Weights of a small transformer language model.
Size: 24 layers, width 256, 4 heads of 64 (2 for keys and values), MLP 1344 SwiGLU, vocabulary 7438.
Training: 350M tokens, 10682 steps.
MLP neurons of a small language model. Each row is named by its layer, matrix (gate and up: input weights) and neuron, and shows model dimensions 96-159. Each number is 128 + 24 x the weight over its row's rms, rounded and kept within 0 to 255. A neuron's up and down rows have the sign that makes its largest values positive.
After each neuron's rows, "fires in" lists the words (lower case) most often at its 100 highest values on Wikipedia text that the model never trained on. A number after a token or word is its count.

L12.gate1114 [143 142 108 106 121  93 141 136 104 149 170 117 133 114 129 161 150 106 118 141 129  96 128 139 109 174  86 144 137  92 117 102 140 104 167 106 151 121 133 126 108 145 113 130 128  81 147 115 143  97 150 145 102 120 123 110 104 114 143 118 108 135 152 125]
L12.up1114 [131 131 151 103 158  98 158 161 130 149 147 128 136 125 172  99 156 115  99  98 105 100 123  94 186 143 130  93 144 119 128 175  91 175  81 136 158 116 148 117 124  95 112 152 163 124 124 124 138 159  99 113 133 142 142 125 141 128 155 108 128 141 134 146]
fires in: "such" 21, "known" 19, "to" 8, "seen" 7, "well" 6, "described" 5

L15.gate950 [125 107 105 106  81 140 141 111 147 108 158 124 114 128 144 125 117 111 135 160 103  91 110 148 102 156 153 132 144 142 124 127 115 126 127 126 156 121 130 153 118 142 127 137 140 124 100 109 149 169 149 141  89  89 163 144 130 151 173 122 160 111 154 135]
L15.up950 [124 148 155 107 128 153 136 159 176 130 124 122 148 100 127 157 131 147 121 152 124 106 120 114 110  73 119 111 124 140  90  91 120 132 104  94 112 134 147 116 153 157 128 139 161  80 127 147 143 136 104 143 132 154 126  91 109 155 132 152 112 128 115 138]
fires in: "to" 15, "its" 14, "received" 13, "were" 7, "s" 6, "was" 6

L12.gate1067 [105 157 129 143  96 154 162 135 102 130 173 122 163 135 124 143 110 153 113 159  72  89 155 105 114 139 125 135 121  87 155 113 119  77 162 111 115 131 172 100 117 105 185 131 140 125 103 170  88 109 109 155 100 170 106  92 114 141 146  99  91 136 171 147]
L12.up1067 [155 120 138 149 138 139 136 124 108 126  80 149 166 100 164 129 130 159 117 122 147 153 103 157 143 104 111 127 136 149 165 151 104 163 118 109 121 120 132 114 101  89 146  94 134 140 120 115 117 123 152 130 119 129 160 131 111 110 134 108 125 138 110 153]
fires in: "of" 18, "known" 13, "well" 9, "late" 7, "early" 4, "both" 4

L15.gate231 [177 116 104 155 126 143  92 118  98 125 101 102  96 113 114 105 131  98 127 144 146  99 159 126 110 168 115 118 190 134 165  92 129 128 116 151 107 115 145 153 147 161 151 171 150 145 118 136 137 117 136 167  52  90 132  98 101 157 142 140 128 112 111 109]
L15.up231 [126  95 113 106 138 123 131 193 141  90  88 146 101 173 155 145 127 118 120 107 119 155 114 128 104 138  97 127 147 158 146 137 111 126 135 117 103 130 116 123 119 145 116 171 120 132 136 114 118 125 128 121  78  91 144 112 139 139 162  99 160  98 134 103]
fires in: "was" 15, "as" 9, "after" 9, "for" 7, "is" 7, "died" 6

L12.gate177 [143 121 161 119 161 120 146 146  75 122 160 133 118  95 130 109 117  99 153 153 115 113  99 134 126 108 133 141 150 159 140 116 134 113 145 155 135 126 142 149 139 136 114 127 130 123 143  97 158 120 103 114 139 122  94 152 111 156 116 149 150 136 152 116]
L12.up177 [ 89 154 122 110 112 156 199 160 108 109 102 146 121  94  85 108 123 111 121 145 124 102  97 153 117 150 159 120 119 126 117 154 116  99  87 132  88 146  80 119 139 131 155 142 131 118 106 139 114 122 134 143 120  66 148 119  85 128  74 123 116 122  85 153]
fires in: "in" 39, "began" 6, "continued" 4, "lost" 4

L13.gate981 [137  86 108  88 148 109 122  80 130 106 149 132  96 128 140 142 112 132 134 123  89 118 111 133  85 102 131 115 129 119 128 139 139  84 179 118 159 152 145 114  97 160 153  75 163 101 112 146 125 145 147 109 130  78 131 144 100 135 113  96 158 120 104 106]
L13.up981 [ 73 120 128  99 132 128  76 143 160 120 127 154 125 121 131 103 129 138 101 126 110  96 102  86  88  87 133 167 153 144  88 128 151  95 135 144 156 125 114 150 143 156 151 108 142 167 171 164 124 152 130 107 141 107 133 154 110 185 169 157 138 124 140 137]
fires in: "united" 41, "s" 7, "fudosan" 6

L15.gate686 [ 72  93 122 154 104 123 105 137 145 182  71 130 156 144  67  77 144 106 181  88 151 145 113 130 158 164 150  93  95 158  92 128 120  99 188 117 135  86 138 116 113 144 132 141 113 148 112 121 111 120  82 127 105 125 112 121 125  93 147 146 162 114 133 159]
L15.up686 [156 111  61 136 125  98 106 110 118 180 135 160 128 101 113 121 145 108 140 137 157  99  87 142  88 121  92 121 122 107 122 173 124 150 135 171 106 126 112  93 131 120 117 154 120 160 152 158 121 101 131 130 142 116 125 130 134 136 115 153 118 105 108 137]
fires in: "been" 23, "the" 16, "were" 9, "was" 9, "history" 6, "those" 4

L12.gate1106 [161 142 147 117 123 119 135 123 124 155 170 126 106 100 114 146 133 103 139 157 145 127 127 113 127 113  89 114 154 135 112 140 133 128 144 104 130 136 144 135 137 155 131 149 148 138 145  60 153 140 146 116 101 156 156 117 120 136 149 148 103 133 150 131]
L12.up1106 [139 114 164  74 120 111 129 122 131 117 117 103 142 114 181  66 139 154 136 164 100 115 114 120 158 187 154 135 157 129  76 131 104 143 126 118 149 119 142 141 118 123 165 108 136 146  99 106 108 143 120 123 108 108 139 119  89 142 140 104 109 188 140 135]
fires in: "of" 67, "in" 21

L13.gate52 [106 157 120 177 130 154 117 176 124 140 172 153  85 127 151 109 123 138 138 152 112 132 132 124 146 127 148 152 127 130 128 126 171  62 124 134  89 151 137 108 161 126 137 173  94 134  89 124 143 125 132 117  98 157 153  70 162 113 163 101 131 132 160  84]
L13.up52 [ 98 122 109 117 137 151 108 124 109  79 159 125 127 140 130 162 101 139 150 185  89 152 136 148 107 127 190 138 129 146 108  98 126 108 123 152 112 125 132 108 137 101 157 159 119  99 115 122 128 118 145 137 156 139 131 130 145 144 137  97 112 108 177  84]
fires in: "at" 32, "as" 20, "in" 7, "atmospheric" 6

L12.gate1247 [110 166 112 117 108 125 121 155 142 127 128 131 113 135  96 165  89 100 133 139 117 162 160 123 194 174 114  91 111 129  96 131 113 139 141 121  95  60 112 104 100 126 160 164  88 122 107 138 110 141  69 120  99 171 130 124 120  97 122 128 169 116 100 120]
L12.up1247 [159 138 146 138 100 134 116 163  91 143  75 122 141 153 138 142 114 132 150 145 151 116  99 136  89 133 114 147 104 129 148 114 152 124 100 117 163 157 137  95 123 101 115 122 131 147 108 148 162 142 107  96 110 138 138 156 166 123 114 135 105 110  93 133]
fires in: "has" 27, "have" 11, "having" 9, "also" 7, "had" 6

L12.gate457 [129 145 112 155 147 113 160 135 145 130 142 104 157 110 129 133 122 145  87 163  90 107 107 133 167 133 145 141 101 118 146 146 128  92 129 112 146  96 149 109 148 121 146 145 146 149 127 149 202 136 158 150 125 130 131 113  72 133 164 184 122 129 106 135]
L12.up457 [ 90  94 163 158 161 121 110 134 133 132 128 161 117 126 138 104 161 155 130 141 116 129  93 155 135 154 129 128 122 116 155 142 123 133 134 140 137 159  92 142 134 117 123 129 108 150 105 129 103 136 157 150 133 126 142 110 119 145 174 152 150 118 136 111]
fires in: "early" 25, "late" 14, "october" 8, "mid" 5, "worx" 5

L21.gate640 [150 114  89 157 146 143 119  98 137 168 163 101 146 206 125 134 134 151 137  82 144 110 140 137 111 125  88 112 161  90  98 126  84 122 128 106 132 105 106 160 122 124 147 170 105 128 124  93 133 105 113 110 159  73 134 150 115 148 132  68 174 151 125 123]
L21.up640 [107 129  59 158 154 125  96 116 136 142 132 119 120  74 121 133 126 150 164 133 123 151 136 123 175  89 102 108 144  72 139 116 176  94 138  90 106 129 111  97 100 162 122 138 135 161 136 145 136 119 114 150 117 135  82  96 113 146 110 104 159 144  90 163]
fires in: "an" 73

L13.gate315 [117 116 156 127 180 138 133  96 139 124  92 126  83 127 108 111 154 106 104 141 138 121 156 112 147 147  95  84 148 167  75  95 107 116 174 142 140 104 138 129 133 108 133 130 133 118 145 123 113 163 154 107 171 137  95 151 164 149 198 129 124 121  85 127]
L13.up315 [137 126 110 154 171 148  91 133  89 123 112 109 123 125 133 140 121 100 104 117 124 163 127 151  42 136 161 138 117 184 120  76 111 162 122 143  78 144 139 113 123 105 163 127  86 142 122 122 141 133 152  99 110 145 141 137 129 124 120 157 132 125  97 144]
fires in: "has" 19, "who" 11, "had" 11, "have" 9, "having" 5, "to" 5

L12.gate1215 [ 75 112 115 154 209 117 146 122 155 112 178 110 123  99 122  96 110  98 127 138 163 136 150 137 108 147  69 157 103 137 108 126  87 153 107 134 153 107  97 123 138 105 129 106 142  88 118 143 142 150 151 149 105 115 147  88  97 165  89 161 134 127 136 142]
L12.up1215 [128 171  84 134 164 137 137 126 123 104 149 181 160 146 154 135 181 122 130 129 107 121 146 159 104  89 134 144  82 115 126 154 108 119 125 120 190 100 138 143 161 110 150 129 123 115 129  83 170 108 100 111 149  98 162  98 135 102 123  96 145 125  70 105]
fires in: "can" 27, "to" 16, "also" 8, "could" 7, "would" 6, "not" 6

L19.gate672 [131 126 113 143 125 143 139 120 148 138 131 144  99 152  91 153  87 156 156  91 126 149  97 115 156 127  65 103  97 105 137 150 136 106 134 146 107 113 140 142 124 119 132 180 124 130 146 134 134 144  99 152 123 117 110 118 145 122  74 154 170 148 162 131]
L19.up672 [111 143 135 135 166 122 111 129 152 166 106 101 122 108 129 147 131 144 143 127 106 125 138 107 146 123 139 110  91  89 134 144 143 134 101 113 144 119 106  89 138 103  82 147 146 121 126 156 137 163 144 145 142 133 157 155 173 155 145 129  77 130  93 127]
fires in: "an" 93

L15.gate1169 [138 117 104 102 142 127 117 169  97 133 114 154 129 144  95 164  94 109 102 131 144 132 122 135 130  79 131 108 141 119  96 109 116 130 154 128 117 119 181 140 128 112 149 145 170 123 119 115 138 173 137 129  89 113 134 121 127 112 168 169 162 133 169  76]
L15.up1169 [133 150 138 151 104 134 113 123 141 111 140 124 111 125 134 175 105 143 130 102 125 154 138 169 115 115  67 107 139 162 140 110 137 110 161 150 109 100  92 137 136 193 104 159 152 111  87 128 135 141  88 166 140 138 139 155  70  83 142 100 134 148 139 100]
fires in: "his" 36, "in" 17, "from" 9

L21.gate56 [ 89 112 168 155  97 140 105 152 144 124 137 106 150 137  98 136  90 103 123  88 141 115 120 144 125 123 175 116  79 130 129 153 142 114 138 104 152 140 133 105 159 121 112  88 128 141 125 116 114 111 119 112 162 131 113 148 108  91 130 150 102 128 126 147]
L21.up56 [160 151 167 117 105 100 130 120 184 128 149 107 100 162  87 124 121 118 137 138 106 146 119 141 134 165 141 103 146 131 126  96 118 170 117 103 123 111 115 139 182 136 146 108 100 145 140 121  90 141  92 131 150 112 139  90 104  90  82 153 106 156 131 141]
fires in: "on" 27, "in" 11, "to" 7, "bare" 6, "of" 5

L13.gate905 [127 123  98 127 127 147 113 136 113 140 134 113 128 100 117  78 137 166 103 153 135 127 133 162 166  91 107 122  94 133 112 167 136 172 149 163 180 144 127 111 153 159 137 137 120 161 159 106 107 150 109 137 112  98 112  90 124 138 110 159 110  85 120 116]
L13.up905 [149 135 112 134 188 128 119 145 121 151 114 166 119 115 133  78 137 109 113  91 129  92 148  82 191 127 151 160 156 157 142 148 118 131  96 136 124  63 125 133 144 111 149 103 127 108 106 109 130 122 132 153 109 109 122 105 135 164 126 114 108  74  79 122]
fires in: "to" 28, "not" 11, "again" 5, "agency" 4, "also" 4

L15.gate575 [119  55 107 159 115 198 135 100 154 149 114 139 148  96 170 150 129 113 170 143 143 143 122 148 112 119 113  73 135 151 131 135 118 123 139 136 131 121 111 129 139 113 142 122 163 138 135 141 147 141 111 129  90 107 101 147 151 164  98  92  99 161 157 120]
L15.up575 [155 109 120 148 157 124  99  90 138  89 129 160 153 130 149 120 141 114 166 105 171 160 116 128 139 146 133 103 145 170 131 115 182 148 164 131 101 137 127 111 126 125  66 103 120 100 136 125 114 140 144 153 117 122 153 121  99 140 146 119 111 120 141 136]
fires in: "and" 47, "to" 6, "which" 4, "then" 4

L15.gate967 [108 125 130 137  83 183 106 137 129 122 141 108 141 127 113 125 123 127 125 123  87 156 140 150 126 126 106  78 168 118 108 151 113 112 119 131 103 130 111 133 118  78 122 133 120 148 112 134  94 124 112 111  81 144 130 145 140 137 116 120 179  96  83 151]
L15.up967 [154 175 110 144 134 127 150 152 126 115 124 165 118 148 100 139 111 159 174 167 127  63 140 163 123 125 127 136 163 160  92 104 136 104 132 155 111 123 143 148 130 134 141 117 115 138 124 132 157  70 121 120 170 122 119 144 108  98 157 153  85 151 127  90]
fires in: "the" 57, "eurasian" 4

L21.gate1196 [121 121 117 130 130 140 122 116 156 104 147 131 138 140  91 107 112 135 169 131 121 145 140 159 126 109 124 107 146 121 131 133  74 157 121 100 145 156 139 139 133 103 120 104 143 108 130 162 119 118  99 114 126  68  75 111 119 120 118 127 103 137 173 151]
L21.up1196 [123 145 115 172 117 189 133  89 150 112 153 125 129 157 130 164  79 175 115 158 126 154 161 117 151 126 116 168 123 158 139 107 115 177  82 123 149 144 129 125 124 149  94  82 118 121 147 133 117 145  55 130 142 122 119 111 127 138  95 134 101  91 130 102]
fires in: "to" 41, "she" 5, "defeating" 4

L12.gate792 [140 131 128 101 169 187 144 113 130 105 114 135 134 125 145 148 134 152  97 133 139  72  93 143 129 141 109 139 147  87  81 147 115 102 144  97 125  88 139 137 165  92 136  89 158 154 165 143  98 153 124 124 127 106 128 161 128 177 125 137 142 109 129 101]
L12.up792 [118 147 134  92 139 158  84  92 106 118 151 101 170 164 149 124 158 140 145 171 114 129 128 157 123 143 158 119 130  69 111  97 160 142 113 114 181 109 130 108 138 114 184 126 102 178 159 141 137 119 101 143 139 101 120  95 116  93 125 145 130 154 154 103]
fires in: "1" 18, "000" 16, "2" 12, "600" 4

L19.gate1290 [112 163 136 156 158 154 120 123 140 151 121 112 116  86 135  82 111 107 134 135  98 133 149 117 143 133  61 119 138 136  88 135 123 165 142 133 111 108 118 140 110 140  84 118 115  90 130 153 152  94 109 156 129  98  90 127 120 131 103 141  92 113  87 119]
L19.up1290 [ 83  98 160 111 171 116 126 155 149 151 166 142 124 151 148  88 106 107 117 115  81 122 113 119 127 109  88 137 115 133 124 137 134 115 134 127 123 156 119 171 120 130 134  93 125 130 139 179 156 125 126 128 109 145 133 127 185  93 121 177 126 136 110 133]
fires in: "can" 16, "to" 15, "may" 11, "do" 7, "you" 6

L12.gate1117 [145 111 161 171 155  97 124 152 136 167 125 133 139 129 113 113 117  59 107 156 140 132  99 138 125  91  89 144 126 129 118 188 182  56 109 117 148 118 112 137 162 145 119 106 157 140 144 154 128 157 183 140 111 111 147 112 133 159 142 126 124 116 124 130]
L12.up1117 [120 156 150 123 135  94 133 150 158 144 131 123 150 122 116 120 125 101 132 127 145  96 135 124 120 125 147 109 160 143  84  69 142  85  87 158 135 113  67 167 140 106 147 124 112  97 132 163 140 129 167 141 138 149 127 139  97 127 112 140 122 153 125 130]
fires in: "did" 15, "do" 13, "not" 11, "peru" 7, "does" 6, "t" 5

L15.gate1329 [ 81 140  81 135 111 133 109  80  98 117 115 122 117 112 109 132 104 149 151 120 124 167 144 114  85 167 133 173 135 152 143 150 133 114 106 119 104 138 175 136 117 154 158 109 143 106 135 176 105 136 116 106 144 159 128 109 101 149 117 136  86  88  94 152]
L15.up1329 [116 128 111 121 134  97 119 103  60 133 140  86  96  85 112 151 153 136 141 122 150 150 105 137 163 146  86 133 177 142 130 151 121 157 139 125 163  92 110 110 155 150 111 112 134 132  72 149 144 105 127 116 144 137 125 118 108 118 126 172 123 135 122 165]
fires in: "the" 53, "a" 9

L12.gate1318 [ 88 107 155 163 126 147 136 145 161 122 145 112 116 120  72 158 129 140 106  92 134 106 115 121 145  95 151 121 125 134 132 172 125 110 119 127 127 134 132  90 136 149 123  88 135 111 113 108 123 151 150 136 117 157 121 139 112 141 142 120 191  98 107 142]
L12.up1318 [181 149 180 126 124 102  95 155 118 122 145 132 108 130 141 106 185 102 111 174  91 109 140 101 106 128 149 118  96 123 133 141 130 124 170 125 140 144 141 128 116 156  97 163 126 119  96 128  90 116 161 124 141 128 127 124 117 161 114 171 148 100 158 147]
fires in: "a" 23, "one" 22, "two" 18, "three" 8, "four" 5

L12.gate754 [105 106 104 164 157  90 147 155 163 102 130 142 123 166  94 140  99 117 159 118  96 114 135 118 139 158 131 148 158 143 110 135 115 119 126 136 134 126 156 114 160 150 138 116 100 146 126 138 124 132 101 144 128 128  85 122 179 142 172 150 117 130 120 148]
L12.up754 [145 138 112 124  89 162 144 156 108 126 126 144 144 133 148 115 105 116 101 133 124  80 128 136 141 132  83 127 122 127 136 108 118 155 161 158 173 117 116 101 130 124 129 124 111 136 137 141 143  71 132  92 117 134 112 129 171 118 184 112 162 130 101 121]
fires in: "the" 70, "s" 8, "their" 7

L13.gate436 [164 105 111 113 123 118 126 137 166 105 137 124 111 143 129 135 107 164 114 120 105 125 123  64 161 108 122  97 130 116  96 122 195 105 111 125 118 144 128  91 118 128 146 113 159 123 109  70 122 123 107 103 110 148 121 138 140 118 121 145 151 139 144 119]
L13.up436 [112 135 147 122 136 132 118 151 126 100 113 125 121  92 159 134 137 129 159 140  99  98 107 141 113 122 131 117 135 133 139  99  93  89 189  99 127 105 124 169 122 117 112 126 112 132 137 172 119 116 171 145  77  97 173 132 159 137  96 123 140 159 106 148]
fires in: "an" 91

L12.gate1061 [155 144 143 101 117 107 163 153 150  87 126  99 105 177 119 132 162 145 134 152 105 134 101  99 100 125 166 123 144 103  83 119 126 118  93 124  79 131 192 130 160 121 131 136 150 103 119 109  77 135 112 137 136 117 177 137 118 124 149 166 141 121 169 102]
L12.up1061 [130 109 106 108 147 103 106 161 135  89 140 148 103 138 122 177 121 128 148 161 111 118 127 166 127 158 128 107 165 144 130 103 101 143 154 155 122 138 113 122 170 164 126 145 124 136 154 152 138 137  94 166 184 113 121 133 137 138 144 128  92 133 106 120]
fires in: "of" 20, "in" 17, "played" 10, "joined" 6

L15.gate1303 [ 89 134 112 133 145 123  99  84 105 122 146 134 112 100 125 179 104 149 169 132 131 111 143  40 155 145 136 159 116 108 151 113  93 109 122 133 116 167 173 119 132 159 149 140 156 146 162 152 144 180 166 180 101 163  69 163 122 126  88 154 124 157 108 152]
L15.up1303 [168 125 148 119 141  98  87  86 155 122 113 153 136 123  99 110 168 122 102 139 149  79 124 110 104 111 120 119 119  99 131 146 119 130 119 138 132 138 163 119 131 141 111  99 137 136 113 116 106 123 198 111 108 155 150 133 181 124 117 142 141 110 137 125]
fires in: "a" 47, "united" 19

L19.gate1185 [167 128 120 170 103 118  83 108  73 120 150 137 135  72 121 170 150 132 106 112 116 129  78 115 139 159 126 109 140 154 133 107 105 118 111 138  86 119 128 134 132 105 152 189  92 138 119 129  86 154 120 136 131 185 127 146 114 116 174  87 107 123 131 105]
L19.up1185 [120 150 115 172 114 122 135 141 190  97 152 124 104 114 168  99 134 117 148 134 119 112 118 129 104 173 161 132 162 168 135 131 135 149 137 125 142 125 145  70 140 153 113 143 113 133 109 123 123 108 108 140 166 107 186 120  83  79 179  93 123 147 149 118]
fires in: "in" 52, "to" 14, "of" 10, "during" 5, "early" 5

L12.gate782 [ 75 143 162 170 120 139 158 124 110 113 137 118  94  94 129 121 132 154 110 135 161 102 106 127 118 126 148 149 162 136  89 111 156  84 115  96  82 174 114 114 124 135 134 152 121 122 106  86 122 146 111 115 104 113 114 135 137 118 130 142 151 120 163 141]
L12.up782 [105 120  99 105 149 139 115 132 159 140 126  90 116 106 139 138 121 130 128  92 135 117 132  90 139 119 129 112 202 136 133 129 163 129 116 164 115 179 159 179 146  86 140 117 111 148 140 144 141 131 106 128 127 121 118 170 134 152 150 148 117 110 144 168]
fires in: "of" 46, "at" 22, "under" 15

L13.gate28 [108 108 126 151 220 172 138 163 144 137 168 135 136 128 146  81 100 106 142 120 133 135  90 102  81  95 143  96 165  98 111 143 128 111 125 154 124 106 130 112  77 114 144 122 140  95 118 145 151 143 155 176 101  88 168 109 123 102 127 174 119 125 140 150]
L13.up28 [144 117 148 151 136 133 139  96  99 155 144 149 105 116 115 141 112 131 115 112 140 103 113 142 101  98 114 103 108 164 101 110 126 126 159 137 134 143 101 120 135 139 140  93 125 124 156 122 155 104 165 165 164 131 134 131  95 105 122 136 118 102 111 145]
fires in: "to" 40, "not" 12, "its" 5

L15.gate577 [149 176 130 114 121 102 144 141 120  71 185 148 167 120 122  73 124 175 146  87 122 106 152 167 137 166 115  71 120  90 154 120 114 106  88 108 119 139 143 141 104 143 121 165 115 129 117  97  87 159 129 105  73 148 123 145 127 152 114  85 107 115 183 159]
L15.up577 [113 128 137 138 100 142 167 180 126 141 119 164 161 134 156 116 131 145 160 126 120 106 143 129 138 116 153 105 137  98 113 118 138 111 139 128 135  90  89 101 119 113 132 112 164 126 145 153 129 139 125 114 137  98 155 141 140 168 108 107 101  95 132 109]
fires in: "2024" 16, "2023" 13, "2021" 8, "2022" 7, "2026" 7, "2025" 5

L15.gate1286 [150 136 164 100 138 121 177 156 112 121 139 100 128 105 124 100  90 110 128 124 168 130 125 127 116 140 142 124 127 151 111 159 117 122 155 106 147 159 135  89 113 122 140 135 147 125 130 123 173  89 173  87 150 113 118 146 130 165 163 137 102 130 119 150]
L15.up1286 [122 151 180 115 107 129  98 135 132 117  77 131 122 141 125 104 122  84 137 137 113 129 152 134 142 121 119 138 179 115  80 122 171 144 126 118 124 135 115  96 120 118 166 112 148 106 130 159 142 137 133 155  81 117  76 139 123 147 101  93 139 131 122 112]
fires in: "on" 40, "in" 31, "of" 9

L15.gate594 [147 101 132 126 119  99 117  80 110 163 131 125 110 104 150 130 129 126 127  93  84 118  91 124 162 155 104 109 153 141 148 156 112 171 107 151  78 112 155 147 107 166 119 123 156 117 119 116 106 145 149 101  86 104 145 140 165 115  99 192 124 104 149 110]
L15.up594 [115 113 157 136 140 142 134 129 139 131 116 165  98 196 152 136 142 158 149 115 101 143 107 118 149 114 148 120  92 155  98 149 149 113 126 111 168 136 145 101 142  96 126 124 129 178 139 143 154 142 148 133  57 100 137  97  87 104 157 133 142 106 152 126]
fires in: "are" 25, "is" 23, "as" 20, "were" 6, "also" 5

L13.gate29 [137 165 142 160 126 152 102 124 126 108 156 155  99  87 101 117 110 106 133 109 129 122 112 126 101 125 108 213 118  95 144 138 121 103 132 106 129 123 127 118 121 100 118  89 139 124 145 101 160 119 132 102  95 107  79 119 114 138 121  91 164 140  90 144]
L13.up29 [145 132 167 122 115 112 148  93 137 110 155 141 170 107 137 118 117 172 108 113 122 179 144 118 145 121  97 141 151 114 145 133 128 146 145 126 125 130 139 120 157 130 172 111 119 137 133 162 122 125 171 141 122 128 106 126 124 137 115 125 138 131 134 123]
fires in: "0" 12, "2" 11, "8" 11, "9" 11, "6" 10, "1" 9

L15.gate385 [123 158 118 110 123 104 103 159 152 102  93 121 142 113 107 120 119 124 141 142  99 123 110  96 113 116 162 133 129 112 137 128 154  84 142  83  95 126 156 141 122 144 152 108 132 123 156 111 170 138 142 139 113 128 102 154  81  86 130 169 127 184 150 143]
L15.up385 [140 160 124 111 121 129 124 109 145 150 148 113 147 157  86 154 103 146 111 113 104 139  94 108  90 135 128 138 139 143 151 150 151 144 151  97  98 167 140 183 118 108 139 126 148 111 131 122  97 143 102 134 129 108 122 116 106 134  94 154 154 103 113 156]
fires in: "at" 42, "to" 9, "a" 5

L15.gate1008 [ 83 149 159 136 123 122 198 154 136 165 147 135 171 184 100  78 130  74 145 120 105 115 121 117 126  98 136 142 180 126 155  87 118 115 153 117 109 101 142 141 133 144 133 167 128 104 104 110 151 170  92 131 120 141 107 118 140 117 137 135 128 123 108  81]
L15.up1008 [114 121 121 149 126 144 126 123  84 116 120 134 134  74 124 167  73 129  96 144 133 120 176 125 138 125 109 142 136 118 123 154 119 140 107 162 150 142 134 106 161 124 169 122 117 129  82 176 114 151 107 134 116 150 142 109 137 157 130 101  95 119 121 146]
fires in: "in" 60

L12.gate1299 [125  97 126 120 121 137  88 137 158  98  98 119  75 144 161  99 109 134 136 158 116 120 104 100 116 147 118 121 139 121 131 106 133 146  77 127 140 131 164 104 123 146 149 158 174 131 126 119 130 120 116 159 142 189 138 111  82 118 135  89 129 133  98 118]
L12.up1299 [110 116 131 150 146 131 104  89 136  94 131 125 134 127 134 129 134 102 118 109 162 136 110 103 111 131 122 111 126 123 128 100 162 147 166 150 152 133 111  62 141 146 104 159  64 144 116 174 154 102 148 126 129  95 188 151 122 152 116 121 108 174 144 111]
fires in: "after" 34, "for" 12, "when" 6, "due" 6, "during" 4

L19.gate143 [124 170 132 134 132 134 158 116 123  91 164 142 116 165 131 129 115 116 140 127 139 141 182  93  97  87  95 126 117 106  86  95  96  90 143 127 117 105 100 131 106 150 146 127 125 124 128 182 122 142  78 144 108  96 104 151 133 142 110 122 106 137 111 134]
L19.up143 [119 132  98 164  90 110 120 137 100 124  93 135 131  61  96 100 143 148 122 115 139 166 111 107 138  94 100 149 124  65 148 124 104 148 113 128 110 151 115 115 143 157 111 123 134 108 138 153 112 127 160 118 155  89 147 180 127 160 113 160 142 121 115 135]
fires in: "a" 54

L15.gate130 [131 128 131 140 118 148 100  83 105  80 143 131 115 136 138 149 135 147 103 110 119 157 140 132 133 156 118 135 139 178 139  96  97 150 117 137 137 162 113  81 150 155 143 173 151 140 148 145 124 109 112 123 109 139 160 148  83 118 110 100 130 134 154 112]
L15.up130 [128 101 150 134  93 130 117 139  64 151 119 133 159  99 107 112 139 138 143 105 114 103 110  97 106  95 138 135 157 139 111 105 139 157 120  66 141 133 147 121 157  60 136 108 131 140 120  71 164 148  89 151 111 143 151 120 138 117 108 142 177 163  74 126]
fires in: "on" 50, "1" 7, "off" 5, "below" 4

L12.gate908 [112 184 120 138 126 161 123 164 125 108  98 124 137 113 105 123 135 116 104 131 133 103 101 111 108 142  94 161 148 148 173 103 139 135 114 105  89 133 101  66  97 143 119 104 133  82 128 123 108 108  90 116 109 139 128  97  84 103 156  92 126 125 129 118]
L12.up908 [113 146  99  99 159 190 137 101  94  86 144 129  98 122 129 115 120 121 114  88 171 100 110 168  82 133  89  51 168  97 175 155 127 101 135 135 108 141 128 103 137 152 134 127 130 128 142 140 107 133 126 143 154 111 126 146 102 106 118 123 162 106  90 100]
fires in: "during" 25, "after" 17, "before" 10, "of" 10, "in" 8, "the" 8

L15.gate482 [155 117  90 135 143 154 129 118 162 159 117 128  98 147 147 135  84 118 115 146 163 151  88 137 100 103 115  95 110  78 118  86 136 139 123 121 116  94 110 145 140 177 116 162 143 147 134 111 173 148 105 114 125 172 135 128 141 117 161 160  91 120 172  95]
L15.up482 [117 114 131  96 120 126 153 105 106 120 125 167 130 155 136 177 113 103 129 147  96 128 122 157 161 103 146 144 151 164  74 145 148 144 112 118 134 137 114 130 134  93 105 183 166  89 155 120 113 131 127 138 128 115 140 149 118 191 124 162 126 130 125 168]
fires in: "an" 36, "provide" 5, "gives" 4, "give" 4, "got" 4

L21.gate389 [110 129 128 125  88 158 151 139 138 134 115 145  67 109  88 152 148 116  73  99 114 131 108 139 136 140 168 131 155 131 134 129 147 100 131  68 125 127  78 154 140 126 115  95 150 134  90 158 113 133  82 111 152 126 115 127 107 173 126 132 121 146 134 111]
L21.up389 [119 116 168  96  99 159 127 138 133 128 129 160 111 122 135 134 112 106  85 125 133 118  92 128 127 111  94 147  98 135 110 145 194 103 126 141 142 147 152 112 142 144 143 108 120 129 111 113 126  86 133 111 152  95 106 172 107 114 116 175 102 109 120 153]
fires in: "on" 27, "during" 22, "over" 5, "of" 4